config = dict(
    num_hidden_layers=9,
    hidden_size=768,
    num_attention_heads=12,
    num_key_value_heads=12,
    head_dim=64,
    intermediate_size=2048,
    vocab_size=8192,
    hidden_act='swiglu',
    norm='rmsnorm',
    norm_place='pre',
    norm_eps=1e-05,
    positions='rope',
    rope_theta=10000.0,
    rope_fraction=0.75,
    qk_norm=False,
    attn_scale=0.125,
    bias='none',
    tie_word_embeddings=False,
    parallel_block=False,
    init='uniform',
    init_std_qkv=0.018,
    init_std_o=0.018,
    init_std_up=0.018,
    init_std_down=0.0,
    optimizer='muon_variant',
    learning_rate=0.0106,
    beta1=0.95,
    weight_decay=0.011,
    lr_head=0.00492,
    max_grad_norm=0.5,
    warmup_steps=200,
    schedule='cos',
    final_lr_fraction=0.1,
    batch_tokens=65536,
    max_seq_len=1024,
    doc_mask=True,
    train_tokens=900600000,
    max_steps=13743,
    dataset='wikipedia_en',
)
MLP neurons of a small language model. Each row is named by its layer, matrix (down: output weights) and neuron, and shows model dimensions 160-255. Each number is 200 + 30 x the weight over its row's rms, rounded and kept within 0 to 999. A neuron's up and down rows have the sign that makes its largest values positive.
Before each neuron's rows, "fires before" lists the tokens most often just after its 100 highest values on Wikipedia text that the model never trained on.

fires before: "=", " =", " and"
L4.down819,202,232,244,209,196,232,177,219,227,164,267,164,208,228,170,182,239,266,219,219,165,201,209,185,247,206,168,178,196,216,184,172,194,206,206,183,155,221,221,191,171,188,123,151,180,223,190,175,165,260,187,210,163,201,190,149,177,191,208,237,192,242,205,212,174,202,257,213,216,230,198,204,170,197,213,206,203,147,148,141,213,169,214,259,163,219,187,208,213,179,204,210,214,226,198,197

fires before: "uki", "ss", "."
L3.down727,230,248,223,201,161,164,189,214,178,176,216,215,228,206,175,191,283,181,205,157,178,208,263,203,188,193,196,195,207,204,222,242,245,188,193,169,176,183,162,204,224,222,239,212,143,170,216,241,209,207,144,173,185,207,226,237,231,180,141,249,202,167,242,213,238,209,199,174,208,125,214,227,206,229,203,228,210,197,224,222,184,243,246,162,232,214,219,162,225,223,180,184,165,191,206,216

fires before: "-", " |"
L3.down1774,243,207,231,223,171,180,287,244,171,183,254,185,155,257,149,201,216,271,164,175,209,187,219,120,223,200,219,219,240,177,210,272,188,195,210,197,186,189,161,161,242,181,238,207,216,134,195,187,161,244,185,196,181,191,175,229,223,160,195,127,211,194,219,235,204,220,216,189,195,203,192,189,181,149,181,182,236,224,185,180,198,186,201,199,220,205,176,200,217,168,215,189,177,180,218,186

fires before: ":", " |", " /", "s", "\n", " career"
L3.down1914,215,217,204,233,155,191,188,321,204,193,174,202,222,192,182,222,231,205,226,192,205,202,196,184,236,199,182,198,235,236,181,197,121,228,206,229,226,184,204,214,209,184,226,231,181,194,201,231,191,197,203,232,162,175,170,189,216,161,255,182,190,206,166,210,148,193,195,230,208,181,230,168,171,206,178,124,176,278,221,184,231,203,194,249,195,184,211,171,169,183,210,155,201,200,211,244

fires before: "=", " |", "'"
L4.down1751,251,206,188,252,179,204,220,196,211,149,192,181,160,186,140,197,163,196,183,158,191,193,173,208,198,254,145,190,261,204,171,196,159,207,205,184,208,234,193,188,156,211,190,190,158,176,167,191,224,218,215,191,184,203,201,274,139,234,181,170,157,264,153,219,203,238,199,202,206,220,171,236,170,197,193,211,164,176,184,213,198,197,225,216,147,170,212,181,215,137,186,212,215,173,166,223

fires before: " |", " Lin", " Roc", ".", " ("
L3.down1149,188,174,168,180,199,199,241,172,160,158,193,178,174,233,144,220,148,146,253,235,194,193,173,239,237,191,228,203,196,173,257,200,207,199,221,253,209,229,210,169,248,231,198,243,227,210,205,176,214,195,207,156,242,188,234,215,193,239,212,209,194,207,181,220,212,208,240,148,118,234,197,200,196,163,179,209,181,146,204,190,226,204,190,176,165,193,173,208,209,125,186,196,210,184,224,249

fires before: "="
L4.down1743,214,187,162,141,188,239,205,212,160,198,193,226,195,164,232,196,216,195,161,168,211,190,202,210,172,196,202,168,173,203,224,203,209,174,227,207,277,181,176,208,190,187,180,182,160,184,212,204,204,200,222,173,242,179,208,213,231,238,171,161,232,178,189,200,273,183,206,232,191,194,212,212,197,284,232,210,221,164,192,165,176,181,213,176,204,143,152,172,207,186,165,208,99,211,235,232

fires before: " |", "."
L4.down1778,193,238,201,222,173,197,218,188,195,186,251,197,198,186,252,155,160,238,183,174,229,200,288,200,214,160,192,235,179,147,204,244,216,197,158,219,149,224,171,209,214,212,220,192,228,223,232,178,169,260,152,188,217,207,215,155,167,221,172,178,204,155,195,184,122,193,214,196,207,148,177,214,235,231,238,173,194,224,291,219,187,211,204,192,200,239,218,190,166,142,236,199,167,159,181,158

fires before: "="
L4.down615,165,201,268,232,192,186,177,191,182,213,172,205,201,188,193,195,176,190,191,204,226,240,207,207,196,211,185,213,236,178,240,205,220,203,184,169,176,188,189,195,188,177,201,172,218,237,208,185,212,161,196,155,169,211,188,199,202,193,190,132,197,403,229,223,175,152,165,197,212,189,191,196,206,226,175,202,211,185,189,190,188,220,213,202,206,167,221,213,178,201,190,222,185,184,243,201

fires before: "=", "\n", "\n\n", "-"
L4.down1936,197,162,198,231,210,204,243,215,192,209,196,191,159,227,261,187,185,182,201,241,212,133,217,190,237,166,201,256,202,215,215,210,203,187,185,165,227,145,196,235,214,191,209,163,159,163,173,216,237,186,212,190,135,193,216,163,179,240,244,211,294,211,257,172,241,274,204,185,241,208,214,219,146,221,208,240,208,255,213,228,242,238,179,216,192,213,237,177,201,194,200,226,250,216,208,228

fires before: " |", "-", "."
L3.down69,199,181,181,206,202,251,166,256,146,189,187,194,186,205,213,194,208,221,208,205,166,209,149,168,155,232,190,156,177,207,203,217,197,143,187,215,219,186,213,209,245,196,213,250,188,207,240,192,183,192,179,226,143,215,182,223,178,209,226,263,175,203,205,206,156,190,231,210,205,213,217,216,171,173,249,166,202,210,206,180,246,268,208,207,171,219,177,202,188,184,223,186,206,179,235,218

fires before: " |", ".", " ("
L3.down2035,206,126,178,202,217,232,184,243,197,150,210,171,192,223,235,225,208,208,242,189,200,183,203,212,252,229,167,163,236,225,236,203,172,226,205,259,196,168,199,216,207,263,228,281,227,181,200,176,245,167,191,173,214,223,171,152,156,230,190,231,260,257,259,248,245,245,199,163,251,216,224,196,231,160,151,209,212,240,208,166,179,212,188,209,165,236,219,185,194,199,242,224,232,173,247,188

fires before: "="
L3.down874,242,220,194,209,175,206,207,201,146,260,204,218,182,238,193,193,241,190,205,135,161,224,171,237,151,204,209,242,204,192,232,209,190,197,181,201,170,167,208,225,198,136,159,200,198,223,199,254,169,227,183,240,194,210,155,165,207,203,190,152,189,232,194,213,96,170,227,203,200,200,166,218,176,191,176,215,257,184,172,207,200,207,172,231,186,221,235,163,177,169,227,185,199,186,205,174

fires before: "="
L3.down1339,200,228,294,195,191,170,148,217,196,248,182,230,235,198,206,207,202,194,242,187,219,206,202,185,204,257,205,217,235,143,193,207,200,220,119,185,177,213,195,231,187,161,192,204,194,254,183,214,169,197,234,185,123,176,193,199,239,190,187,165,127,373,165,248,181,159,211,256,198,148,172,207,247,204,215,202,190,197,186,221,200,252,199,223,160,160,192,211,153,208,228,226,183,202,265,164

fires before: " |", "\n", "\n\n", ":", " ("
L4.down426,222,202,145,163,183,200,238,215,213,219,237,196,159,183,175,211,272,200,229,234,214,187,213,158,198,223,193,174,265,237,207,186,170,156,200,231,184,201,210,199,188,210,216,210,209,266,202,241,174,156,202,190,202,201,163,205,190,223,223,223,214,198,201,215,202,212,180,201,243,194,165,215,187,176,203,256,166,151,183,215,221,178,225,167,153,241,194,167,234,195,173,213,183,214,158,189

fires before: " |"
L4.down1467,186,230,186,253,178,196,212,192,169,217,228,212,170,210,151,260,176,208,207,128,194,203,183,180,208,250,228,227,170,217,200,207,150,225,273,212,224,189,242,169,227,222,228,161,226,150,240,254,177,181,260,167,196,203,196,211,171,178,170,188,241,188,191,189,214,188,184,210,230,188,156,141,175,193,200,208,216,159,205,192,217,214,194,251,208,206,184,228,158,233,208,195,265,147,224,208

fires before: "\n", " 0", "-", " 1", " 2"
L3.down1425,210,226,198,162,214,156,198,134,152,222,161,192,158,175,169,318,213,170,177,184,198,171,212,202,250,230,247,225,283,197,183,215,208,188,202,141,195,171,181,179,240,193,202,242,206,183,157,239,200,254,200,226,187,221,236,254,245,175,235,199,204,210,208,233,204,246,219,137,188,200,176,218,198,185,145,202,221,187,157,187,237,200,237,212,226,153,200,192,165,174,207,220,214,202,188,195

fires before: "\n", "  "
L3.down547,193,211,179,261,207,185,178,234,189,210,183,238,197,138,220,208,217,192,184,209,185,211,206,181,226,190,217,245,187,173,171,128,194,241,182,199,270,220,208,194,204,185,221,202,204,169,170,183,150,208,185,226,215,190,219,190,177,167,216,228,233,209,216,159,177,232,225,237,175,193,237,177,209,215,166,216,165,225,173,225,212,259,239,156,193,229,237,160,242,210,205,222,238,174,212,163

fires before: "="
L4.down846,205,198,171,153,195,236,174,204,221,156,205,200,234,230,176,185,201,232,155,169,173,187,216,204,208,243,175,234,163,215,196,250,192,219,205,176,236,207,192,183,179,211,245,214,216,255,244,177,239,174,229,223,152,176,195,166,230,288,242,203,206,149,241,204,138,232,221,157,193,190,204,171,244,199,160,147,209,216,158,169,171,208,205,160,168,223,129,252,215,203,244,152,185,242,196,210

fires before: "="
L4.down610,200,185,167,214,145,159,196,215,160,230,196,223,246,215,148,215,190,186,199,216,212,170,194,281,215,227,154,162,167,234,145,181,208,171,214,153,200,171,194,241,197,203,171,226,223,187,187,206,190,236,220,187,219,173,222,194,150,213,201,270,275,156,203,216,166,212,161,177,201,233,189,213,189,224,206,171,220,190,182,164,184,184,189,228,145,240,180,269,169,204,178,204,215,136,191,226

fires before: "\n", "=", "\n\n"
L3.down431,193,192,159,224,190,165,212,221,203,233,181,189,232,203,253,174,159,188,196,177,195,157,199,229,200,216,247,158,183,132,222,243,141,177,185,168,206,170,189,213,184,182,233,195,197,251,185,242,226,179,176,132,234,228,277,144,169,235,200,138,208,142,190,168,265,173,209,169,208,160,222,194,232,163,288,151,218,203,190,177,184,193,158,195,233,229,214,198,179,188,218,240,197,187,208,173

fires before: " |", ":", "–", "."
L3.down1600,186,183,182,210,212,199,188,216,170,180,230,194,215,223,151,173,219,203,216,236,212,126,204,224,227,168,191,139,182,216,189,220,187,170,216,248,175,231,180,243,167,190,227,199,202,204,151,185,220,176,276,175,209,218,194,194,193,212,211,218,148,147,254,226,157,245,177,202,193,252,239,282,246,197,227,205,219,167,179,220,221,210,194,182,173,183,209,215,198,180,230,214,244,218,225,245

fires before: " |", " 0", " (", "="
L4.down1043,208,218,190,216,206,209,249,231,198,172,227,208,212,247,179,176,215,250,213,161,120,193,192,263,155,183,187,227,169,216,237,234,190,160,177,213,206,214,154,160,174,262,231,258,208,195,168,210,265,260,249,184,168,214,138,213,205,203,247,197,228,211,230,242,165,166,187,212,188,227,152,191,247,217,180,148,206,216,186,225,206,243,176,168,191,227,133,216,210,216,204,156,235,222,201,168

fires before: "=", "\n\n", "\n"
L3.down172,213,272,160,152,154,172,164,271,215,194,234,201,186,219,216,216,194,211,218,205,116,230,194,205,193,176,210,216,194,255,198,195,187,206,216,150,168,154,231,222,180,200,219,166,196,184,179,261,229,217,210,192,145,156,115,176,171,141,199,217,185,234,196,196,192,174,189,124,220,219,207,181,169,199,168,182,187,186,190,195,214,185,185,278,222,217,229,141,253,155,235,203,179,224,185,214

fires before: "=", "\n", "\n\n"
L4.down362,200,210,173,206,158,206,236,214,209,191,191,185,164,203,279,190,208,215,169,169,179,204,190,221,195,220,235,284,246,229,196,186,192,185,218,236,201,190,188,186,215,180,184,232,236,137,186,158,251,267,206,211,207,177,126,190,168,232,228,182,221,215,201,193,141,212,188,207,257,262,192,236,160,215,222,214,170,243,251,225,175,192,213,200,176,224,145,136,196,178,194,202,182,257,166,208

fires before: "\n", "  ", "\n\n"
L4.down1970,211,227,207,170,210,231,204,253,224,203,191,159,230,173,209,159,181,198,221,184,213,198,189,207,171,208,181,288,191,193,233,185,179,190,215,226,165,172,197,163,211,268,161,203,225,188,170,142,234,197,163,200,190,192,251,190,207,188,213,190,181,225,201,223,226,197,200,190,168,207,131,201,172,181,169,172,161,218,222,229,248,195,201,199,201,197,217,199,207,185,203,267,138,188,180,229

fires before: "="
L3.down367,204,225,206,216,195,232,163,211,207,217,198,215,270,225,187,252,225,194,194,193,182,248,198,192,241,198,148,230,184,258,210,172,240,235,212,173,151,199,160,241,175,199,167,176,199,186,220,207,258,181,230,192,119,212,198,183,189,224,184,177,251,209,248,201,155,217,215,205,269,209,169,197,170,192,157,196,220,201,166,169,170,287,209,229,164,172,268,279,193,220,189,205,146,200,178,183

fires before: "-", ":", "|", "]", "\n"
L4.down1486,255,175,179,192,253,207,178,232,195,184,187,243,253,181,185,209,187,185,198,239,213,174,162,182,178,245,186,183,200,198,221,197,175,222,189,196,179,177,210,211,250,208,192,186,182,159,227,198,216,213,220,203,164,204,142,207,213,209,168,204,236,205,215,225,188,213,202,241,218,201,149,196,164,222,216,168,152,222,237,214,216,171,167,253,207,214,214,230,187,153,205,144,195,218,201,250